From a checkpoint of a small transformer trained on Wikipedia: tied embeddings, a variant of Adam for these matrices.
MLP neurons of a small language model. Each row is named by its layer, matrix (gate and up: input weights; down: output weights) and neuron, and shows model dimensions 192-319. Each number is 128 + 32 x the weight over its row's rms, rounded and kept within 0 to 255. Numbers have three digits each. A neuron's up and down rows have the sign that makes its largest values positive.
After each neuron's rows, "fires in" lists the words (lower case) most often at its 100 highest values on Wikipedia text that the model never trained on; "fires before" lists the tokens most often just after its 100 highest values on Wikipedia text that the model never trained on.

L7.gate606:090174114127099090108153135127154146198068165091151106135116133177143103151139122133124085123143117126118117133173082204133145162117097136142152146089124139176196121091130103153091108055121163131181099087139110116107111102106099101089140165174142134171167129102065103113106117148107156153107106106163135128149207193077124117099140137155109117179141137150147110096185158107167147121179
L7.up606:151170139121099134127128187160107135129061110093131111125125112163113084121143098180095075141172100163014149166091073140107165068119146148186150120137097140164131134103079101149123126170097095069098129129106166115161152104155155077115109157134113152080184160144119102124097150100065175155141129124158107051138130114143162135154146149083155101165165189115171152150178160110065072111077
L7.down606:147124162109147097155082083159107188142127136107150168140099123132134113165104117138170126149083142127132130129159102118171125190177132111105107107143191144136160141117162091150126103115086128114160153125102120152056053158118099101102112127098149108161150134108061129084121184147219171056140105151149138153094142220121097101077105183149096143100038098127102084116114154130186158109180
fires in: "born", "dated", "written", "held"
fires before: " in", " on", " to", " by"

L2.gate184:149099128196179122109157097153211163134185231128142140090189083087145123119164127093100127105132091083164095163067179128107157079132148089137163115107144095094142119140151104113086123109149099158111097150115100123096163161174131098160112133162146078111139164128142114100126161090112182165155157179190164081126100136133124112128100153113101092099154182159109075140117084121164148091136
L2.up184:112087148134104106115170154139181129129138150116127137096130086080079101147147117123132107161143075094143112190146122157180104152156140114117137091119112130123131125148139125121193101110154109129075113103088134124101133208153096139193094103082142063101127164086106108056139150200115154159113149172131126111140118215149149124178109104137122158116139162112082133080111117148180154160086
L2.down184:158082164154113158135123102125070139134088073100219061099082087113149131080155130146052202159157125143186156164163089092127110109203063118090140155203144144135123115119112134158152121154144107170160140105129124157129131110117066177147122111089104133110130187142114102101122138134130128153119110087126091132106140135158130098165111096115172153105102137067086126116189085074148137117179
fires in: "united", "since", "drury"
fires before: " States", " Kingdom", "ry", " |"

L12.gate318:095101066146121118129088120104134150121084090089148121141132100096123162164135148123079195133138140107095099133164168155154114133144092093151148116104169147118137126109130182162135114099136144137145121169097184096146157152072183121131131124189058137168116117090096152133157123097081166129114144129114123139103155126129134154098211158198085098149123099133186153102117125156116135110123
L12.up318:126171073232140138145142138131166153117161108127119084133112099172104150140127123104111192157127103144082124159162149147139170179081200114106118127140147104179142131103135127135162070095148109154131107130179158143102149085146145073122163093181143113167155106103158119099166086110136183094131151165079109110184185099105096130152156126146095115144082136153152109183163107128149105121084
L12.down318:092092151019115104103120157136143146120106114211122136084136148073150124099137149127111167122155179116166141155117072097109130189138121141118132143156173151098157097134133130089123149149154144130140166141163101185171139118102131152137155081151168154096119155134137122128139139095109135108140131101115091124113164157107142141209075082085159161149106048163073134123129118158149146089139
fires in: "known", "succeeded", "preceded", "owned", "directed"
fires before: " by", " as", " for"

L6.gate593:109169105047148099055149142127208133139092130127094196141114118184087117157146113134168137120155119143144076172172200150178178142118136132123116093060140130119140124121081138130089191164150143107122105128147167158123081135103157118151088135128163159125093142156139116136178174113177108162147155161113139135128036119146097151132056143150165106121135129146166180143109106105167139134098
L6.up593:079068131063100132115119050138159141116141076197066167134081097118128110159097141142140174083104109151110100130149125143160115220221143128070136176080163134132192105116107119156156183132112117112191140143099091148138111139139122165109108156143165167128159152129143118169132146091179180101089107191108141133112080167129074146120092119141106090125136188116113099122128091137119114115094
L6.down593:175134169122125128049133077108153127111154129143134102157136163137204131099195145142115095134108135144129161101117153077089115162158151059144235189131156119107154154167115146135124071118156138172154144136164123194118116115172063112153135151139182171146138155100108111155129142114061179100112077172139116134086169168090107130078106115111113124125188142128104084093130132146100145140125
fires in: "served", "worked", "working", "unable", "described", "succeeded"
fires before: " as", " to", " on", " in", " with", " for"

L9.gate12:113146112152153110144116101117210186133125140151108166130108118170134082162129147140109119097131115070168162080138178125131087107139147149120165083149085120171162077055063087177126134138127073129136147103133101122107122161155129142162110143095117114147117121138178112129117101040136110150114131086144113191087114142175134071106090120128040140152130087150105140137134150113125180122182
L9.up12:053150098113138097071074171132122097154183117207114190181110212074115138103163117204102116152116123117100156198164135097078138110129125105129109167134143147139129108167127122092121091102102157131132183122154135112123097097169087146122149149070112096203059120141115177061157133175112134128112138170146196099109055152088164142160122139108148119093115114110118068128134155099109070176067
L9.down12:129147169157088110161104111118189163134049122118122099139104138152109089153110165088135063123111130119165159095133140153142063129111125119116155116234117113121113136119086159113142123139188048154125147075133097142176096133093167113157124127108143162128144126116137183139127072127152172101105115108088075162101160113119122098106131064085156138126171134175147127106090140155126184087180
fires in: "of", "time"
fires before: " the", " a"

L11.gate102:084145098108120199075146101140166098126103135195170084087176162132105075081118132171112108175147072183148101162162133119086122111113140100122117154085064115083146197121087138111161111135122150125181136143134094140113133130150112118086153127152129151176145076109136131122173120117138136116119111111087137140118141115119097112154077062122099083156117114065125082130107121080088075088151
L11.up102:071154120113165113103164089157168132115161127173128073150125138099151125114118094180108137140101106105139142179085090144139164122180154122153108147140168137088148144075089181077173146181115152111146109154147118109107097144146082139096156144108143163118113137073143099127203140120142149125113103079087180107118094150111090135125047131099131115204110117172118131069126088100109080086104
L11.down102:132140153085145130142111074143148106114091094179107095092119173140169141174160113116109150121149124116146129107133160088165125107101105156143118169120126141134163150116146086141137144111101192176161203158100065162116188203175117109130131144118117114142140129134134128162144147148113112111120144099166077135127140147021130170101156088069170185145104102103086116133175129069156070144076
fires in: "due", "according", "compared", "el"
fires before: " to", "\n"

L9.gate446:095175096213130186158158109126035106083117146104099121052119096108106109104089109107163169082152147105164109168091135125125121153147164163123160176084128147109124142157147177144152167086169147102122167163086153196149106129116144107102130143100114108126139146130103156095136164098147104096164113093154180098116165109184088194080123155114151056113148161139095182167103124091103120147119
L9.up446:196125085139124119166139062138192155114111149133110192127118152095118126130178120142125127087165063062096094087118136148163132123101091031131138134148131130158124181140140172091136153151154126144115110103110113134105089138107126098175114132142164159102143109142106120131078121122136148163119156099132143184143217183146154097157171103083049133131109138077117127114179146153088176093177
L9.down446:122153116142135095175164113153134146098160033099107123072115088127132188065153144081092087162138126163117158163151158052057143133122196193138064100074120171105131112158158083157163032103140084090138145164109175131122187200066113150105128180120111169113132119113110095148100190066168102139092154128088139104130187099129137171105132128133071133068104149148159146108107061115171110084100
fires in: "united", "world", "states"
fires before: " States", " Kingdom", ",", " War"

L2.gate311:099118084124112098163142158109158130172148114188102091187160122100159154111156160075088062112177078071129093102172146116169133144131115162160111109110149125117152105121147108113087125136074167095137169127145153107132105166098185092135073115142129129189161102123111069169141075188159094080129138142081091077095147100138159147088119150191105136137105115150227171124169182098138179133142
L2.up311:123171139063154129127109123083095099133115162159120168116142095158140089123099145157082106184120119097148118023162127179129108106114071145174173105122151142120139133114131119091120122167142085118167166092122104152088120153155155113203194117134169141131178152127178133120109144172108153143153192146182161094176175159145160145107111148159153080152154129155127144135162145181173127182086
L2.down311:113142159134105119162024140098158120137093136232148039166148097123132112106117120117139131115130077135150117092103112152127076117088082087140129154135143132142161102104132131104120093104120058072098131107129132153127084115098147150166129178142151123129080165148124123107155116147124127100161157181134120167113132157155194146081151166144167166107108160116179125146055070096098163086145
fires in: "began", "end", "starting", "started", "start", "ended"
fires before: " in", " of", " to", " the", " on", " with"

L11.gate148:105181102126172164124112086140184093141145161143132164142119122082095101099191166080103096153138187018104137131148081134111134080145072141135124103140070136155112117060107177100108103077145168145126077163062157162166159108123172146098068126157167120089133083111121206081170108136045132125188118140133157112146172166168111095109101131087071160167146175122111113120156198132086095142117
L11.up148:088167134144193125124100101157161079046140132109102128158157125129107144162138181157076130100132148137106151183202113144143094187087094111069155093110095142096140135086097163142167095152127136176115038173068147157149162144079130122089092104171201104127140093097141123102128120132103142184194159145125120099153131186083111087141093133110091137141096192072135061096125142132065176212111
L11.down148:087075104067112101120152105170118084086112169142154102119115115095132096129153130111139189213127123093142129121116092098165156108131165128075068127158156138145169134143099158149031196165157138084121157123080083159170096136147158171099127134123155173144078192160114125124082164159157126153123121175034046109178165126147114148106087141171098167134143116116136153105141130110144137106151
fires in: "member", "president", "founder", "one", "director", "winner"
fires before: " of", ",", " |", " and", "\n"

L7.gate326:095124139172129153141084182177183143163140092127138142083157124109139142118112080118138102083139102082146131101143150131149155087105103107077127097101133166121105129114119202166156139226099164117188164111145128159165126156169138069113061103196065103178088121124100157204176131120146218170181138098119115153100135100166093079155117150159105121153115143133145098134123116087108126050179
L7.up326:094145146109172097153110119129118082099099089187134145132083194082161160101106123136136131135091081128126147131198122151141117190128071152109165108120131183160139166104081125150164076144118141100178165157073110132199118177077119104065102127160109088132176181092141115139145102084102190123120128207193064124095139152159064122084115116124108121166134150110145128159108106121136118061131
L7.down326:122086128133105106093127092199132128129158144160098127081172187127109131120174161198101098153124096148117188176187165117113137127140074177099117135159149133134159180184103119115150088111149133128115088108153144111199117185106145127115133179151132123130117112118165111148147098087070122157121102192143156120136112140112096175069152129128099109097177154117095091207099105134087121097146
fires in: "known", "to", "well", "succeeded", "by", "described"
fires before: " as", ":", " for", "ed", " to"

L7.gate401:107155148121151128132102095104163109138122133104167165076105091153114108101115131119086089109141121123130160170075156101132112083157131105156143077148055088122099139062186201081098137147121144162155119107133159101073119137120145183125154197116112081125151134144138175140107138197113138077108140117103151132107201117110145103162113140129111125129133077156095153114169152147156155120177
L7.up401:113104146180105154118081102147139123112107094095143062138168129167106105154153088100112170153099083158153119119104158147112110108148156148098149108141113146110089118082178179127144092205158080185130145189146094135119111139050147110123129130158127123147070166096183103157109120112127161128141108139185083170146095114187128069106093139101098110060177153141149138177123126158175148138109
L7.down401:099167113136112176131100145146177099118141117122161125154164096113124154100138081171135143128102160122142156127097110077158161137157126134084088081126130144138117110138176138209121076064112137153147114185121191170118107107102156160131057179157112107088086115124152186123131157173112099150178130151118178148205140122071129143120116174139122140177137132127113138109171136158074108160165
fires in: "one", "some", "most"
fires before: " of"

L2.gate89:097092120114148122135044129174164116172185169138118165148141106148092077093050134097113189153171100108094108125100110174142161148127113136110098090085091156175125088112148189138146155142136112110090171119096147158070146169087080137123110160195166074097175095086163114096113213152097182091136189164179144130116124093127139079130119092132155174123191111150125108175144165121140136154095
L2.up89:147131117138113139123145123099150243140122095098122141109179128168138146170119138090144183144119140140211148106145124151136104150143096187172126081123046167156136082114136163179097148117135119171099108164133172112100172135073127167158135094080104097192156132075097059084166169171129138155102176102151138185126131118104126064114093097217104132140142144160109107187112126177145168153126
L2.down89:131117178120150111149093169134060096155157162123138126145093132100072137140123099158101128124156107141120114151084089150114147127133132092125115138172133082144068136104129096119082117127140142150131108138084131142114164130111112140056124149145225112125044169133150133146106125098124114103084050093087067105175078098174156089141155154093096174118139112148127153128145173134108163084120
fires in: "1"
fires before: " |"

L11.gate445:146099119174100091066192103082184167093123134148127073125157104089144081119065159137113169131196136117151109176133097081116138182114111122125130120102105090094147157113155165184131159112156148135141114191110141132140129145109137136156134169189149085156150081131136152132120193123106102152060130085081152137130191162123098096152081130128064107155120150128108128088142197134113141107186
L11.up445:096132145133095101156105134102110115089093126161144119128156119044093091133070158158088163102104131113105113158174063080149131112129139131132088141121144124075198181120120101159149151163147138127069125180219135117174161092138068143111119144138131099151139066113141141113190172101108066141142097087083182138124141192053123075082090117108081124147078162094135098088105193119161162107167
L11.down445:120169083063147112141113149131122070120108129153144147121106093099140157067093155076151127134175127112118102093153180146209123109141130140132125153080062170139148170162154116159110137121072139206153113149135130146147154137115124133144118084087140139102131119134152168140153160151145118128127125135082084158127128113097176065119134153152140128175075146068094146103116124096142060123048
fires in: "such", "according", "up", "led", "leading"
fires before: " to", " as"

L2.gate287:145071224085144175110166110157112070153152053135097078141097118100128088178092140113096125103129134089098192159137139144142164198171080140065137103114171127176135127109141113127147151102099139151100100147192146081146157144174095106144111140048140112095124195094101124105132078092154103153100147174084174108130078153097135119097093094131131096149121129091114143103110076165101108102115
L2.up287:146153146146181085065194148091129148157103129073158085132156143102144121132169113075118097145132138132135128142116154102091145179124139171165110125132116125160099169110141087114048139047098147127178140064142115132072161060127104117122078123103107107081134107163058137158142106177113113156135138089160161093152123107113179199142148119144178108066113106126069154151108136110087082154113
L2.down287:095113148115068148166065042161118056096182115164090191099102124150136179179093141164132147115146154123131115143147154123163104091133077076088160114000149123106162108145107132135178127170140169132081098139156111126199169199159125128069149138121169108167135185111162122126140149040141099123151134130137135164106129120097126103135136145095120132157129175078200127091132096157128141075104
fires in: "well", "part", "position", "pp", "stratosphere", "point"
fires before: " of", " as", ".", "ato"

L11.gate300:128232111077132155129111138165139152172141142210105115144098104081125114118171173119115220131177199095069144152162138097096077201158107119095101069085209107128151143107114126120132071100136199112158165131051104107114152098124159122150123094073105135143162125119118129156086080174137123106108148194114113113109143135103111134121089131144072184139145108175136057128180138158082155136125
L11.up300:089149074103178133172070140166113089207079173117106138134103129180162151155134148133133127174130133116090162174148119130141135138105154065120148201109099120220189200120131068091057098113169140115128157128065141112125128109123141022157114113068089129143119122116119160117155136149135117117179127149198158151144062093067131074121169136108147101085105144078109092161159139114128153117104
L11.down300:119112151151151151093118144114117123100159150119103130135165102141162156107126132085181102120109108149135214098185138098159134130129125109167076060166126146096114114094055206163098086225094147095078130160165116175131109134133125125086143073131105142078173178172122179125130125147157109085146149150157119143135091139096099087099112135124095166104174112107120141130117145120136172099123
fires in: "school", "university", "college", "office", "name", "institute"
fires before: " of", " was", ",", " (", " in"

L9.gate363:119119127105131165104106064114127150131151150118102162147116138137110117092146113115152109113134162142125124170144149116126124072153100160097093106105131169182108066135142214133095123071110125169183183115123087110089108152105129128181054125114087146060139088161169159104147146169112139171138069132115145102151115102148148165172134144137090104132049102103169169164114076140143112144138
L9.up363:112094048159145126175151133203105158183128080119106096181135088147147181095168114140097148151129158103084178160172109104129123125174236135182148135173113085123108096139149113106096121080123153132143169070130131117105159127117135142124141120119144154141102124117125095132147153121180172104153107058140149167118143180182165150097124096114049137079126079091160096061113124092171131037137
L9.down363:102157103151093137085118086063097119104132167086140150132085089156095095088151116035166077203102122127166122114182135115168111160098121136130123171103093144121122120111098148145169173103090164144138130082116139069070081148121096160092118125111117145051157105092143180103206150059058096108121144149120138109173150145114147096150135182095108117098104137175103094116136088089109135118157
fires in: "of", "the"
fires before: " the", " his", " them", " its"

L2.gate428:177101143210081181095137147114130167162113081121195165118111133086121123082127113171115126128099158151159110142195105095163144092130118112093107115116147092167092133179168140146142108100109123143096157143155161065128154170087126100132106130103132141136066093083088208154167180143181102154156101131119117073087134144138140146190089125101126166145173179079101148145107121177069141146093
L2.up428:132143163098054142109171092173154157152134106125137131158145149110163165145158128114160075094095150147116128153132126151168101128168121127117145101159186099117189110194110086122158139103123160118155128176099114115171153180173144203117133122128152151133166146094140098151130158130153106108100036215124194033121134158134127103159118098125148161162167121133219173115112080188080106168149
L2.down428:107134144106204073195109176104106136108125182118094054114086133177101127164100133118115203131151116107079147144088091105104160179121167119141147154149089181095081137099042145139099136179146131106139138125134159177124084098080113075136179117065087127067102125120128138146139101166119199138200182107105082213134156151147104093130085107117142065125070092088062100160138180090140166122133
fires in: "united", "city"
fires before: " States", " |", " Kingdom", ",", "."

L3.gate154:115131119066088136157173150114136153131132147080144098074194131162126135138129101084143104143120134123180072131150137131101130116125120132103198081139185094145127117130163168134097116141151139114152117083132173102115122088154145111184149094171143090129144108141101134162134115074077170131134170075115130167118081122150165147181098138085144109158149125132121169147206245126120102116154
L3.up154:104143196119133126159146160145120148117152078134118065076115129121145105126124145128139156116104125131195123117137090133123116158172108095088135125132149147131090126129184169149129165075077149148150151123131129096162156184166129143205136145146163111178096150078132152150112096021151100158067094123106123198140062169103148113140070146104145089149116122109122160181169171184117161087167
L3.down154:075127153131144128135107133136102120123137076157149129085141157126128097136142142199117163095096122118088154161172126090133124166153116152139121136000107135114146158118133164162170174141094080134090146166113097150198109204125117100143204193168156177121105163120102185105149115131194025172128022126154115116120135159131121136115140135172147123140072098121110096148130069141124074114104
fires in: "such", "known", "result", "like"
fires before: " as", " for"

L12.gate319:087120159144119105125152096161182183114120126163166166103086074205101166083041140107090124121153137087193062122068094157126107112149112122121147191097162128125093190138132167136105142103133095129200112146130133113197100170179138200132090096104189136192121173163155128141097113179131145100138095124148141196115107081137091095135105143154113106116143162157092119117059105119070133081152
L12.up319:135127109142148145127150183179092115098186098143117184090116133142160159100081116162139095085102137066105205148080043143075121103154103120142181128137143128129122145159151154130170105120194154147129185087110103143164162057118126098185090124108058085126067161127142080091184124010163161135116115106148096150137133128146116155184146133129123150141076106160141173110105147150120091146088
L12.down319:133139109181116191173156097136112177140150085100123096132083100195126162099207187129109172176127125133169124097124097154108178110154180103104152092058098128154076154156105187077127147146098161128126110174154137158168101150181132135126113159110120155137191110119147089108122106184133146120141091095140134106126139087174112156176107148122142092081166123213094121125088097121155128112180
fires in: "would", "may", "to", "could", "have", "can"
fires before: " be", " not", " have", " been"

L11.gate11:114158138050115164135110085146197090079121153115202122100136137089106102136120146144130130142119147111167088174128124153153126094109137111108151107105133090093130192127171154108148160159148186130150092180124062148103082149124137097128043124144168154144168078140103132181133178190092203138192112165135125121135144154106139156122092083132111125133103117104183093109192102104138123147152
L11.up11:117119179135107137191077146133135151136108095101116095128075105103137094140142167102152159140139082127133143185154124063120150166145056089152147106122185145112103113118149153109125139178170166129125138218148175125069177137136147103121163091037112109063148115082075116095150122148147180152093104123116165091117167112145114102156106101110103099091114173096124120181074151112134165134132
L11.down11:076082119158116151143130203140110195113106161104198173089103158123117110139141144139134145131075105109141096154153104178067113117124124101095143126090090104099120139211067166164214118113193106117135157166102118116150133179115140102181110093152218097183124146140152123100146149126122158127161087126093160157109178141185100146115136142114081093110085179131106113143111134105129176071152
fires in: "united"
fires before: " States", " Kingdom"

L3.gate624:092177104149157169123127148109114128140108112153142070110164123078113049149071107171185079122130138110159121107114141119095127120181144138104148125084072115127080164140197163116114125147114163102158081105145107089046160107135114127148139129157108140106163177203124165109129104135052096129171128120190189146171148141163163122128072123143121103104138153145144176126166128120137070149154
L3.up624:105126192089186160168120112100138132097153079162108083145145119104137050136053158159130120114106121099145111098062101168143116116193117087103112146120066108094098162127154080112136138087137152142181151139207071095071142117180058161097116136152173175170147141129153124109161101105121103147090139152161156140152156190116146063148110107130137083141097138069165120163155131141156156153159
L3.down624:163133133119137145108107062120147118120106119134132111119145132133129126117105137154089126134123102108134043054122138113126108084139113129125076210155107133115198105144095093202114135089111184119150196154144112137152159097133061119083088141195125175154157113076093124148153142104159080091065121088084130112113185177079147088129153070130100099153140095069173133091102077086134103178105
fires in: "due", "changed", "limited", "moved", "reduced"
fires before: " to", " from", " the"

L9.gate569:079145109126107157130126142118100181156128175167122135127173067134101102147110126122124138185117085083124079204146095176050071133122046157116116151124111163137082174117121143066153073181125114154139096143141129127063111103199106146069140108122103180162120140157148149112147134136119191171061122116184181114151113095105096118163066189154098119097130113130192148084140143089129158187112
L9.up569:171188112116216162141131092137121130126126145087107172152145137127120145135237057096071106080094142167137153092170133134095153098104127123062090139176169076059140091106131156156165154052156094107166069144070108168066131148116168121116140147133112061083185129078115124175149114160122120056132108126130149125189118114220087184138137130097101160141128108120129146126139141078037120151174
L9.down569:122127128097099087107119118143074111114130177167077132143147168162174111163157097133104105098162110129130163229162118074109160125113125137129117125174099125079166144164088102148132095116132110100124085101105147129157124128193122142095114169122132164103101147138177099134150103109063165111145127114134149072163090126078132105127128138122087167138134091194081149107160191131112157150083
fires in: "3", "2", "1"
fires before: " |", "\n"

L9.gate305:110171117110128100125143161090164148161132176157164129058163151098114124117158195136092135066169091082091119072123199084107083137093161114133133079132126142150181165165134105092111100111132127092167065139185124054131171111132162128159115183111062098130182132205127149077110124098155141090145163148118115095070153149173142059185170122083098109133137121146076136132174181108123152158114
L9.up305:146160119062099102113110187107127176121124119138169132135101099115117157178151160131133145118178077113137133115135169107126099122083094177132101124132113144129181092157168075111133164148050141066104088132122137160142169056118187098128141146146080080125128201181137107039126097145132135116130111168155155065094143133108142126140088147157165148181128109101173176124163159081113159091077
L9.down305:106086198126165154087153093133120135093112136063082094151139098147139132136176172124101161136091066071156178128170175133119091178079121128125132126152140190164119155181108131134132102103124110109149133118065128126129106105111119132224144109090083097153144203124079123181099099149104171117142182145143132159174115098141115136102109165054068160129147080167174152174129118132137167125147
fires in: "as", "became", "a", "become", "to", "name"
fires before: " a", " the", " an", " \""

L10.gate365:111115146155112104138155128116189150124051192105125114132145064147155114166071171133108153099112122075179104152073126182166194140112195125140143118137160050137120112075110154074070159122204149182136089079098087116139118086176114090115125179194133117166148149142194106142148162107141119076064087138115114180098118143113137148140174133117106115133178117195093162107114121040204172094176
L10.up365:112177103154158166108124139114133090130137128110141146107157178095129154132171155124131090159078123118095102113130120092120060122113138130168109153141138081107186112138131164107141092110131142161073153098065161143109131123162178150140075051136132084141127091109092068099107081065118135175146144119138149148162125101199146132115096101130088176156084090141134137068079147171157066103098
L10.down365:140088126143060173163112114144083181130124057125153098117111104156139136119136079104135169145135078132129157139149117126046109143174169127147112161255166109116099143143148136117160186133145082148180143082198181145127131174097137111170158171201139171141124107160136134154134118155132161085105120119103165123149154141188081158107132060136141155110113101162122108158075136169076065109153
fires in: "of", "for"
fires before: " the", " which"

L11.gate271:094097105146147130139117087140119096119093071134124059156096105171112154179141108149135117157156114092104156101139161141075165064145184102126156112083170071173122163041108157100122157147166088138187072148111142155142150105113134071101093099117121109136089144170175071123146069111160193128132137136114120123137134090121139143118118186175141174151114156151180146190149231128155191092164
L11.up271:143036139111151140130140121177126099125137156144094126115143133183080077124140167121127116131131088105079059135114092191144135130119107058134096172147074153118115130110109125095115155128135173115119133112150099153106178083200143115084149109132110158117068088160172141148146171117120123111148155146140117095101193175133189118140158120179112124176126124127148125142142082122094080124147
L11.down271:106082143117094122130127073147175145096124116181113133093170109177168065119109130052130167153116126139063149033114153158181154093162111112151161134246128159105120146163182159119159127137098085153083160161184146146076110159136150124141142113118149163126174126120092132085105100168125098105102080150080129158135157098166101117147140075137117151112128128126118145110132140150082188092138
fires in: "located", "place", "found", "released", "held", "discovered"
fires before: " in", " on", " at", " by", "."

L12.gate343:158153094115065159189120082062168125098099136100132109103106135182149126161129190171112211132121074157163087162145116110090134087124142122138101117113147109127114109077170154119151088168143201136148131163117161160132140139119157135118111157111094130147131147132140102211127157114174097138106171059095079157097194153166130099122072192139138109130103132103126167112138131085147170131164
L12.up343:096152135126122215129127073115141129086097118138117063127145097122059048143127143115108148112098106109075154150158128168157131166145151105104123100131117128089151162138129148140133155155128099116138132141154104156069132126093175148122077122129184157192067063082089116145116140101137160126156148176144134098168190119062150135144021147149162137107098170149141145118124072132085109156062
L12.down343:085070091099108107187111090168076136175139158145142102088086140147066152119045089138173145098163162075120116131187153169141151116119116046122097138191109125162119153113127129112183109119110149117099111180152107129146076186109129077104118142089099118132163082115097095178166133089119103135082089138147136124131150156113082123125174140153125035163162104114125183142187153116143149110150
fires in: "united", "new"
fires before: " States", " York", " Zealand"

L10.gate475:078105095104140117078146123133175068107139138162200182084072159165122141134089145146098146151189162162145154142084138087135125092108193146106199118110107129170132155151107174136136048139107147161183134138107171114154128115087145097123106120096155093150082151138145165097104180123137130125121143124114105177180142145149127145118136140172072143169146135157155147167127107113103114068144
L10.up475:048100129145115135159144116135128192093099113160115163136105142135170160096156173142156146142082094120160138113120134131104114124169145122137109109125142105148158140127179138149134158074206134194175137145109109082156111157052190162126178060185124122103140131120128140158143117135111114107084120124101162127117201166134169160065110066121110120209094111154096066120095155126118160173164
L10.down475:108121139189145136046151129134141170150083141153157133119167119159099117097093165094076099066110194102090116080124066138135103066196160122203092104091132135110153068132139160142109170140160139093111129116182120096064174135131132124138197195165116129142116100100115153128142152177058092137088128103131142214151114122089140138148140153110149078075131133142082166123121112101132119199070
fires in: "to", "for", "of"
fires before: " the", " be", " have", " his"